Part of a small language model's weights.
Size: 9 layers, 3 heads of 64, vocabulary 8192, 6.29M parameters.
Architecture: LayerNorm before each block, learned positions, biases, tied embeddings, normalized queries and keys.
Training: a variant of Muon for these matrices, 5057 steps.
MLP neurons of a small language model. Each row is named by its layer, matrix (up: input weights) and neuron, and shows model dimensions 48-175. Each number is 128 + 32 x the weight over its row's rms, rounded and kept within 0 to 255. Numbers have three digits each.
Before each neuron's rows, "fires after" lists the tokens most often just before its 100 highest values on Wikipedia text that the model never trained on.

fires after: "2", "4", "0", "3", "1", "6"
L2.up851:068153161161109164099135151157172124090059139131110140101160103159140140191181135152176143150139142110111155063109116175125125122030131134057088083154109150139140109139059087175090141167083122092173092128117158131146137149129104200151142101178082097143137109186109085115088063169119079152113079105129113120115142144057088138182108155140155092091157114178115116114155153096168106096130

fires after: " |", "\n", "-", "|"
L4.up780:147160069061113096114115113025152117146093163149126055110136145118104113165098177105113122127120084101133155095152153110150142098105185134119138109132145151153139170168127131162131149139105100137180157049145063102125097116115144140153111107175132122133102168112069103138127067145179100175112164090120130150076121117134120156149135123060151145104143091164127171098099143166140126160146

fires after: " ", "s"
L2.up153:136144164195124083111077093156147190135083111109121116151119127158151164109129005143155189152080093140159088121160101133071111165110149170085152148099147098110123062122120168149112124096128127129112053121119144156071082136131097089112139138089179132099124123122107128164101082074115120114117146152144133117135059092096111181146125154167083150107133148141094181136141102113161130156148

fires after: "-", "\n", "E", " career", "W", "|"
L2.up127:152179185103163115154132156117122154137109096133152100126121129091185116124199144096071135121098139139157117123126112119129148151108188125066117151142132125096136112117082110142151067139132100123121135102131083097089153164139065131203137171100171117138170168111129090102195096158119139145109086121052112052118119137108124115106120182106035144122186145185128172144095127183146151124122

fires after: "\n", "|", " |", "-", " Pts", "|---|---|"
L2.up739:165094113111083158097153108121147142093124154119099102139132094096111156117130170085136129122051156104039122116124182152156123115091122143146083056231163086167131167152125150125111156109128077082161255119156141120119124068137143136130199109114141133176209158117127119136146105141148163144102156155103167110156108106149149114144141170107148090122148161137115154148055157186154132105118

fires after: "\n", "2", "Career", "International"
L2.up708:111113153181116090148099156140133090152111157131077088169116120124146159251107131133080096163101106113132133087168078094132195084121134088102104134137104103181097119084109128076174114131122086111090135134100120078098169132104128129168166078084160126109191165127112119137159146101114134108131148128063113123103115147108143069120109150100066120135183176140129130060148137140088157165136

fires after: "\n", "-", "International", "s", " medal"
L2.up299:156106157137181135144118177084143094147124144117106153142099126128101166144165140147090082157116144123102128120122081087158157132165147079108067163192206178113095090072155123081206114146104125194101185085130132192111155115129084110157132057172113138152175182079125183094197108111109124131134138144097078077110048113144082125172143165146090130142181171134164145128128157140132115121060

fires after: "2", "5", "1", "0", "9", "7"
L2.up478:088067144173171108099129141152104124167110132109180134087106134168112102142178114091127142116163126068132145114195149106103136084124158122149143150125095087180089076059073137103174138192110143099134088112098163134147119147148096149102071137156177092141136100121175142165142091082032109176119080170114068165116143153084130146159094138143124162118114184113143084092154101152149153116098

fires after: "-", " |", "==", ":", " Ra"
L4.up378:128159142095101148096118136112127146126084077152174126142166106128084213123116164148130108120120240152092130077160179106092098114080128151105100088212114141124154122128066121118111111138133146074099173133108170085043112175144149122124127060165133169119129143166083104149137099103199086152138149145059170153064085137103148138145112119179123135151135131141160156113127153112137113129126

fires after: " ", "1", " |", "\n", " ("
L4.up1:161115089130126113139159079107132100087126093147182224078106175197144110119058124065148156167133145080122090155150107147112111141102111150120137094118162155153074089128116063162145118145147107191120104147146090121118120115090180157101045150100145108130124173221164166126071127113143128092134110200213117129121104156114203067139107114151099152125121176102125093168141140118119108148146

fires after: "0", "5", "2", "8", "4", "6"
L4.up630:131146143134145094148097102160097089087134167132143089117097117162118149087147113177135124159109062123077063125100153208128150131173145068149162108109143135112064131132067092121076127066166111118191125149152163097134113106121126169164147154068139124112093153162188153138127117084162119138140167148144130150052123110067113135170143134177120099168109127149079150139142098115136116126137

fires after: ".", "3"
L2.up411:090090173054132150100107188181105144116098166132184071126135131158083075111147140087091126115142121156052146168099103122150148165128176116134122125089182060117131138084131061097119153138123138112166108161136119092057103131134109127121184190123105137077069177062120100135151120093128118107107115135148113158088081157123149128160112135121184127130090149141126125128187131124156115163161

fires after: ",", "),", "\n"
L4.up431:125103087175133086157154131108095096049105131112205167126071124104124173096110140224145130142131104162162159135117137132109139120135208187138125113109099054114134150136098084190094174087157113122110155110133142088140123168115156120110048136169148109159123123111120178130156099146107122102203110175195141138107138122094125166071043087161123136108048086141115103109111177131150155118144

fires after: " |", "\n", ",", "-", " ("
L2.up875:101153147089138122101154090097132122107137105118096128101132142113165123130110124092134141100176135157092105160109083121185168110130146100207087137138145097141129174142131190200152152105190112138180197121185136068097077150136130110178147127150118054144127158154106140173120085162172099116105165124130103128135100097157124137162139156148158091088127170177142129154043081114075124101081

fires after: " |", " ", ";", "2", "4", "3"
L2.up450:127169108123056176131106091106117096170103121126134140096150113119134175110128096163150186121111086126087115127128123112096206099104162111209115105134151134149171071116107148143033043101132176116114159149142092112157087076070162119154059128135094093138137126135141120137150075149220132115071158096145139163095084131147163088187138089176120188113101107142095119156136106094128142134113

fires after: " ", " for", "–", " in", " U", " For"
L4.up243:085100122129134151066108099121147122205154062112095118053121086113129110077133116148120153115143166136183136130192080135054127158148163124177141086164152101147128145117155108154082161122113103135104091142173067111184111173110060093147102154088162173066137134155161137123168141064110137133093195150148113160180121083142145117115091119134147119087160115125127134126140133158106118163118

fires after: "0", "6", ")", "9", "1"
L2.up319:055123155130099071145159101135101135135095085105115142159094122132111145096137150173164121164109100089198121043225102151177135158156126109178118124114138146126131145068154143119093143040145172025128122070167167125155097163114104113183134155136086183154113116156144112166132148100172110160134147101128131092077142140103100121157128169076134162119132092093093129115086143071137093105107

fires after: " |", " ", "7", "4", "1"
L2.up941:062135136092121195113219149104151116174143111168153130084135066116114152108183150126105175141126072073113129140126075113099134103105116112122154148162091125095172085071140140122113139105129113143114127139093108159080196110163102154173077132115093130139143126166116098153175125147182091099085152148152071133093125154117130140154177104160178155141153118140087135155148104133135148126139

fires after: " a", " the", " an", " his", "s"
L2.up943:124145137156129104122141081132189161173173135159052094124094128113160075108121113162119146113141061118174158122091164131094107187098149097096100122077123075123125133170150176197053135146132175158118137070142134112134104104164075154097143114118139095122099098151144083137076084162074176110124182155141075074133101180132144124147134129203134098130104142132117155153105160148143167118166

fires after: ".", "0", "4"
L2.up276:113107176087170149135152139126173096156114143167139104140120151164102088077086126149027171122149111158050183165122160173142137116089116099126145199107150133079088158117149092091079108116164144135129159171056090129083112149144112118084173139145127189148056153164134135152160178099078107102146148126153107135131110103167145136135128138107075171100136139067154140109209091166137082155130

fires after: " in", " at", " to", " of", " from", " for"
L2.up287:084119158148093178115059110160102168101149081149100076163157112101160171121100083126086107188113139136187144129161091114145086089213147129147154134139097126137099186105125123065120157133161126169175062057165128105137108132117091166111191181080098165139121120181101118126106127163177127086107167090154077143118102140076121099129101157081174165092141127125174128110088108141114131114150

fires after: " on", " ", " On", "On", " the"
L4.up527:096127181105134168146126129143134163144076099075134120078104146149058055135167159142114164103133135067159121148145097126093099095139101160070162097126129174134151074123143085172144155130164102103119114089160092123096084135064160130098058119165152149132079165123167128087106071161086165123022111128166138133136129125170192141074199169137130115132132121144139134121116143151194151122095

fires after: " |", " re", " Re", " as", " Ra", " at"
L4.up769:149104099100116161105162163090179163114209146144071126159138148083068156149085094115134117092153172092128137097178121180114089174138135119104172164214146176141163087093132086117115117122101147119175137106131065130114133135171175100047080153090108138100106183153088166135121122120178150127133130144075175120133172140150093087129118165149105063158126121114099161139116143190078105142177

fires after: ".", "5", "8", "3", " |"
L2.up86:092155161111101154088118168130128080129123137193108054113090109135126146086135123151110193161099081168085128109120121108145209105153128078158134173117165111164155114097100149105095074125148103117152100127109086118114099142066147157098136178132129143106080107128162088164146098136151129073112161142128119171091109180139093146177128069153127236093076171139124153145134076102105120177114

fires after: " on", ":", " ", "On", " On", " the"
L4.up355:132138100184121138131166111159130112092103119058119124142058147157126111094118201083103110148161199131213163161111089165115117063134113177053140158074145181163115116106114058165116157101139076155137125090137071146085118160105132176210125088175139101159159121151111148132189096166089110105131149084079097122144174086163179115096119101136135085151107132121113079161101075121147144082121

fires after: " ", "–", "\n"
L4.up549:130107172146118120127151133150155131125187200139128097151110167126118139042165124139173161116105122138129161119158136106108090168077179125158159053145059125106152109079147137136169098112112112113129149122138087137119155161051113185160056127111132093088139114128059091079172150108156100123167117139135125090101143130161163123133116110193145112120076132160132118069107145139102091135111

fires after: "0", "6", "1", "9", "8", "7"
L2.up675:105109149123122095134124103119163137096115117128112080161137152096179179139115088107101132148113106164172058076163161109162128165181128068151194104085092101052110154155122163058129144085108147119115093090111100079101060135152146159128140144083136171106135095153176137139164080153186099156152123117140112182118106092117096088132152147110164124121100127120135086177119081109148105117163

fires after: ".", "\n", ",", " Dr", " Mr", " |"
L4.up763:085164148062130113081079084123182126054133157112116158132094191190096154110112156129129153112117086163143103130144110080125170167150187121109137091113145137138163124080087143178144097143080147168182147140133119061116146199134152119146136139157110108114120108181118144123077093101190103051141083141042108141095111129167184150141105097167145149104115142121128060136132078094102141112156

fires after: " ", " |", " ("
L2.up5:074130095155106131135157149092127193130174180103126125080032085115160131142172132122158179133093148175121124141143092143144138078151145131224113128115136125130204122100095132100073112120143148098080124119156088165112130135107171153143074072196072113084121145105072106152116134109181111100139176142132156123090107118100130132205198120170166122128125133166128102108083089116110095176101

fires after: "0", "8", "1", "7", "4", " the"
L2.up399:101181115118076156115125107099141134111087159167158120183167145157204157130116098171120157085110120083169152141119105170113139132178102038138181076110123141165134111201144134136073097106163092151121102086125177096141108127191102102104133171136147134143112171181141097179170143161154124157132158123137097133106067130086135094197150138182074164082096174130126099113070135089147151085092

fires after: " re", " under", " Re", " co", " Ra", "ra"
L4.up741:146087184131168114024130063170157167092141132161104081127136125078137134099190112122112129126113130121093076108145087139047120166132154153129170160129156107152156137112054119136131177178145153127111142142181067149097128099084179114102070133171127130141097118122156126138132177125124145153113155169120107177191131102211165127116097156178110142128127120107117156088131160131072119092078

fires after: " ", " \"", " S"
L2.up432:116116121140170121102063100170102148155140047099118156118114086115169090170162116102128148162161113133148092121096128136144100145133115113096177125120120177079112132133110144111141123069124110154121086107125069135127135176105127155104077108117149119147080126166099135119120086181082174112116132155108164160131079115130184105179061160172096099045128165111178173118096120050154097126159

fires after: ",", " that", " However", " announced", "."
L4.up80:168051130133101097165156141171135091115087123102097115143120108097122175104143128177151130174090137143243146172147113153124154120147131132094165138122155112069127114176101099128049149095135185086163137105117112154153125135127138100122155137086139135136206097142114155095093129114092103081140126157148123103176099166075101200159107129136145140159082104116114149117142168104147173088156

fires after: " ", " |", "0"
L2.up809:169150142091122194096104127105145104099185173126088150116119136082108133142141100106150171147085138158099082174092098159116185089106123155182102124095138113172167173158129187104053095126183072166173098108150137125058126128116155123170106114116075195070148118162103114163155086096176137143112168126148125124119076144111103158132182119106115173073159158107093190126083106139107115185112

fires after: ")", " is", " was", "\n", " ="
L2.up855:105117095075095144069150170137114065073127126119164136137108139123105143145114126117085127116110096105162111131182111101119163139161146147129197124086077167157121121129205106161102180054134186076140162101115131139142112134111132189110067150117118113126131156163152106110139106115076098153134073095166140109090145083149203133073106153115149184160108070120130149101172132204120142187120

fires after: "2", "1"
L2.up210:102094126124100074093111187157159098087123134145169146125187129238135128161130175078094085112117113063174124129100092124132184110076084124106110156129129103153062080113102129163103141141069092200146146116136146134111112150107143154128157137149159080164067115142155170187063127112101137182133092140157143175117097138027124110110131076126110135087167108161102188098098130134165132075175

fires after: " ", "s", ","
L2.up130:179173148144157106167133094091136079110141121137127096142120161151129151129146139121101159188122117141086119192077115164119139122109160118137147112147149132129091128139039191163118154138132107083141107149124198141074115110079175121127169142065089093139104204096109151149138125171061142156093110149131140124141057123115103164141111118168116120165172145135065189078099198094156089186148

fires after: "0", "8", "3", "4", "%", "5"
L2.up593:113116153116178132093143101119149112141110183150182110143126155201142144169115125139117147130121062087102105145097060125140180125151110073097112136121141096158139153124141178173135149121110130124119104090118130051083184108057113088050126180123137201215092124130141102166121150095127159106136127132164147138090074097116082152183157148164128135140055096150110126142095071096209108115161